Weights of a small GPT-style language model, trained from scratch on English Wikipedia.
Architecture: RMSNorm before and after each block, rotary positions, capped logits.
Training: a variant of Muon for these matrices, 531M tokens, 8100 steps.
MLP neurons of a small language model. Each row is named by its layer, matrix (down: output weights) and neuron, and shows model dimensions 32-127. Each number is 500 + 25 x the weight over its row's rms, rounded and kept within 0 to 999. Numbers have three digits each. A neuron's up and down rows have the sign that makes its largest values positive.
A block is one neuron, or neurons of one layer that tend to fire together. After each block is what it responds to, as a language model described it from the Wikipedia text at the highest values.

L8.down168:481491507523495493483532508470560504489483508495509543542480498475509530548481496493470488487522570533492492480520508503481495500461518490515475481507502522482499492503500476458565490480535497496520554528557536560537543487490481492483476514519529454522448457513508469467514477536489498544
L8.down316:456498512522448552503499528518485500510515508453488476450529495511495497474451488495488502476445506483478496538496481532506535494490438493498487499515470525489476489501497490480544511533533518511455492451524479509481574520545494494485494474505533521477500489484511527478561438491462426536
L8.down404:482500555524486532492529501517511474558482458527496478480510479467540495495498515470508478482470460512471475475471525490500524517505480554538477535509521502516528515546502482493520503503534519477481524484467466510475514511516466482477495428481494513477524489448517477462526462455489540513
L8.down509:462470523489500549516526488542520485495503480489495531465473512477438457495498530485516459497526502439508479510493492490490464472533502533559490479487508497497504502535516515483503490527496541501479491528498502510485482477481512509507486455505431514471499484472478453487493515487486502512
L8.down580:491482522465493487550544506511503562482488495497467530512508490477436484533527534524480484447492543449499520491538488529530514489480525472473491513483476523491477533493485536513474502509514476453521471502519536511504482454507517503478526498502554498487483494499459514517514483499514502507
L8.down842:489547492503481464533458435516449518483500464526473510504487542432515441476477489488542467489498418497522430469472485473468527467514475485478483503511526484463505490472459514514518529485518534501497495513523486545552498480493537496512488497542486490505463507490531530472507459535511522459
L8.down843:477513479515479516472503492494465497482524512497494488508511492485499525517443461488515550539533538466465448526505494546510472504473527485493464539438479497512525497477533534510491522497493475503512558464497488540467524538488501495512464511503486500500477551518458526463461480488508536497
L8.down1203:512447509502500513519485492527486462511485515472477495498548521489552492502520493494527475538519473495475494503470484531517526505468455509556493489434479540502469504508487522500498451526509484531478511440483473526492524489534512521516492506505505478525474486490502509531498532498511515529
Date slot before month

L8.down71:533514520503480508514544547455467475540492514486485469509529466481476495471458466490500540523467498504540540433512506489494499526559466538484439488492514518487514519519496484439467506468452505494486508515505501509512489495471507510492501476536514541541522500516517502436490486491525501492
L8.down315:477526446516488514524497490550496490492485493481468514480518516497506473496511504553486509482494506470551462470481496493508512502527484523492533492487500530487531513506509485485464473503531506520523497532516461554569569534492502533506489469529477482491519458489487515545496462474537519538
L8.down368:525463518532481501504470479479503492499507510509471496443485557530519482480501539490493490483494479506492532503503483501497499510530504523473505487492488529527466514505551516500483484480495458517513495530470519512516507470509478482502492488524536504533545498481484507481531485529494493525
L8.down415:526534472493531481480519489539493506533534497505470463509460495502495490489528524484498475491520489480480532481470475494459494513477512506491480475454505530480513502541508529514479484518498488511481486448499569509495501482505538479494487505485503478486485485517526478450489527518520480474
L8.down758:520509484504495530450473490488502515504530489531484517478499542480495515487518538545540481493533510491498510521508512505486486460474477530490507491505457516470496477555498457481459498521522487460473478503509451505505511435473479515524448465493529486534493484482533497430496486496521515588
L8.down765:504518457558497531531491509448458483524534519482457539529486477483480457491494509496506505494533512488478516544506474494521492473470534534481475514492525474494473502503499489513525508510511538530479546522479518507464487469496528471498518498486500508520495461550496513511497521492411518512
L8.down775:499509509525486526531469507509510522476493501495509519475536507493492500549505469507498493492525499456479557505505477514502529540499506533516499512506462509507544520521482544484519509486462525497475500471525480507492501521494493487496490509465518459483483466515502505474527496522538530472
L8.down1021:506482500462496515507481518514525528494502493497525523525527487526490503489527473470508557503462533458482529481520522506478478507496529483531545499499521485455527504573508532448532503496535500511482491532522467502489513491530495480475527489526500497521531512488532527491515487488466530449
Mid-word "ar" piece

L2.down168:520433527464473514447550494525541537506490550496495484489499494510483523512507477500547544503517493521469490498523531519511490501498509485488488500516461475525511450486534465489460508532541481510491517504498501517476472483492535509510528489489524483518501524491461496501514537492486464502
L2.down463:487543477481472459514499561514476504522472487481508519504466509503482508519548541488516476505471474564482509503493515502511496519483492479540491485486523499475531486490467538506490502483488512487485526502513541489488520478490486475505521455486513553511494526465556556493564494536495465465
L2.down492:468502504484552513496454443478466572501535486522485460499495502486507490536519490467488505489521468481495542530498512522464497469439526517443506511460481531518515532509534465557499449507559463493488538497498466503486482533499564547495510533499486495528484481528481546534472498494521458487
L2.down727:448504471510479524523515529507463537442507496471536544482490532506497503527476559442521497493522496463497487495511497486500532500536502495509503440503524498464541548474551535502462536520505527493504491501540533512505499483514508512515519514477479472493480482516519512491483482482521468483
L2.down751:498518555479536479510525512505520540488528531511465497495494528486496527489526537449511472508482508481492484548550508501513519482477490480513531490476495558490494496504480546530526500511519458473486516494493508480466509493502538510467516505515514487492499516508505542488520524497556485515
L2.down890:475545514519530490455501522500502510502487523507527513467520483528505490509485498482571519465503451509487479493558500460474511518503472493501502501473518485506502487574492505507550502500517519525500507480491545538506452478469539531498482506482535501514485489517469538501541516460443482505
L2.down1042:501482560473527458461492492526495529494480538433494497512505489484506525503535506458548442450507532523472509513536564466505544497494461509491511522460479525521506519503496481536514467483496445447523465458476530474516489534473520500435512530484488494513498498517490497497519513503499491429
L2.down1205:531454494505490510510529466514510512490505494465497531486502477516469506528462491491493452488548483497536465516444507505481500501461484516476509514456512485514509500499492525485501497504506465498419506506516512515520516496471484501506522503504510529519478530552526514488484535508562486451
Number words and digits

L2.down118:483472477487515523490481506530502496530484511470502497554493494525502485463488523501492482526539502539444481493509497498511540495495499545498468505467543486484513486480513463451451528501466485511479471495482569507505545492510518478483496483515500543501462483447501540533486488494523503496
L2.down148:522449495515516515488446501502508507524512498503566495508520496506507523516459523495557489502526521507477490453512511482495509505531520506525513539515491456508468501465470455501497552544503508481492489500554508538435487527483477485495521468555522483532503517489547533523526499489501482516
L2.down549:522481503511427494526515455566507465528476480528525489467514519513486458495533521533546504514477518498513509475531493494484526461527484525461461511513478526495478520520478447520462533526502517487503475496455541483499488546498491453482523484527474489519496459424485551509503522525470495503
L2.down614:540508496508476506464554511475482495477542554516480489487511485463527496534484538493496487505498546506488424482575478509527521500513499480460516499443449498505523505465491476532532527489467511560488550496528529473503460528499500499537490501521496522492491512535465490486532487505485481478
L2.down637:494536494498530532515502474477507556555502474501536515495479478502492472519542552477566488525485513517449489505476481493488522502510486479481478521528507508477459520486508488492487528526515460490537470500491516521441521531497506502504511504527546530489465477496526519538490526499493480544
L2.down808:494510500509528469508483541597501531482502479560508485476503504511510506512537515532558459524510496528533519448496514546494501475522490478534468500494512576479479470497489494505558527506521478469506483466496568490525491488489471495526505476499480482519528481478501550492528508522508514518
L2.down866:481527503477468515451505531512502536527505502478500466469521506486530496530489479506496496493490524529497493517535479509518547489538543517509551519490512489492486539513478498471483538523494466557487455519471497468500495468478495501469527503454511499475475512471442532483497518520502545509
L2.down1159:502529511475520510476513500507491526507518496487494513501505473496490505549475531491513503453501479443499525512523507512505512501498505538467513498518511467506473481470476503481442517517508526487507490506478505538521514546513486494504539502514494478545528489460487504475533566508472464474
Structured list markup tokens

L6.down453:526502526527511478527543494488487482493498529463474496521495485502479491476505531492484502492537512541481525538572518418540481467536500500522545483508490506552487476504509490457532516507507488487472565489475469478506511514530518504485517497499499488487448517481446532465515509515494500511
Number-ending digits in stats

L8.down375:498512489498504531499495484503482499461490491514507499489474489507486510498510506501523500508504565529463494511486438507481508480499523475478501491480499469505498509535456560452489518490516435502510499498499468512495510471476504511513469457485528495525491490535482474458524527469475500528
L8.down460:481515487492518484506483497458488538500515506531497484516457534485499505509534530495483526500507491498529427485473494503481481546483536519515524487500510538524482520533545473478448452511493483493452428520501513494512504494521458499462441515492461521534525502488512450502486496491483461495
L8.down566:486519471491504514489515467528498493523509501477479471524539493482471438516507461507505493491507506527495489481517543477512485508499518422483556530485480542492468507478501544534493509527479527532517505503516490488519443468522526492470493543533536517496528444475548515486481483515483518527
L8.down613:517468495523530500511521508511448507459477447495528516470520507521487499474531457525500467492440511460504509499485513520545475448498561466534547517509520543465528482511535529485533547493515556487501530521479482539502471524511474467468427509504515467513510505482495512513487517535580428508
L8.down725:499494511492487506505476473462501484520546500555470520541453530472499529446512511498454511536487499496507536525495492523491461500513523501504506492501540493517487514506566473480453481477467470486444523510505539472505526532514479474460480512475522500492539522515490549487487515472501491536
L8.down839:561471498504476520474498473491483530515510530496508494451492500465491519495430484541511502519545468538461510507507534505491519486457524479475535500462516500552459503486469498468511513455520511486513536517461449488482513525472520478499489527479523512474473530488496509503455504475534468497
L8.down1076:459520452529483495481491486494529484484505505468511511515517502549530517476527536460474509458480555502537486520499506495515512505462490467540447465498484499523499438447482486464549521505480501469485505547496524517516499504491535485518483487464500525462544508513527520482503500558523495500
L8.down1103:516452478488510506489471480479487464515470517464483497487499503534511460524498466475551469511515489489515506531511494504495467483469511482537490559533477537507483511489486476446525486508501519505462494563526537506480535490481473488493518559485525524505495469460514513479484539510555479501
Digits inside multi-digit numbers

L2.down30:513517501499519490452528565494512531495504499481468482520510494485477481499546508508520504453494513492500508472499502506455519464512491498440538503496531522497476548449532489562499509480485522487484496500474507469488512491492474503477485450521478500536507488501515492476501533473481495443
L2.down157:498528510506481444490500485487542478508523480493528487518478528523444521521486492511476507507492533485458460520489497504522534475489487464480515468549485460477496469507487494498472516494442535430555476513503498496489510492487499490508471511513547477474499490558504518469464488466490519504
L2.down229:549513526495482509512502463534507477486488538502589509484468501515470502478492483483480467514472522471474477506532497523449525511458497533471524486463504517533482464537524517510480478523499475523514520458539563451525459522498514539520501521545475494508506513480537513512502552505515456424
L2.down347:516552445496470498494513436511541505459550544478501451553516540482471522503496453486465506551515499511500457509487479495491474459512493521503534454446534501533500501521441538466442513527519520524520496511492554513475509557462490475514499519496482468528558473482519469494488512485528452519
L2.down514:478470507484536520485460519486512478459468478506478492493478507500480506534502458483515505512508521504510497492495517455460493493482535460498498479488502517480457558503516485508484499485508508527501436493530515489521492517469525473526496500516485501492518513488496450505456529497496525484
L2.down669:481510533468515486513479507528488538555500485467504490534509569482494501465551499538469509488518520424520508484505498511477505432475503499474528483500484496521490532552505494497499485510495515473525485505489488493482503433529486524497498506495517509511497471485514504523502498451500532524
L2.down850:535468474496498506473482527515479507490486481500517519557510469524489527531506478520556518530484508511490568492519472500479477522494532485536516530468493508492497539563521500492501493505480485508509471460524532534515476542512481497558515455492517524488519464501512476555478457507520494504
L2.down935:484536502496478507503497511533509501512510496469492484485489483549481528490564500496498478479528527449458487489489495516460511484490522461515502516532492508493512523534506477506506477453491497495499471489473509514545487499528491529563504515433480514486550515541518506490517470502468507493
Mid-word fragments, often "ar"

L6.down390:481479487521470502508475516500515490488468495496503512464506447494491499496520492462502552474529522501495495504478506448482477500531502498504500494520474552490471511447466526510513501517475477484507520497466479523572492508509469507519501461515505417467493500490493454504491513510556530476
List item line breaks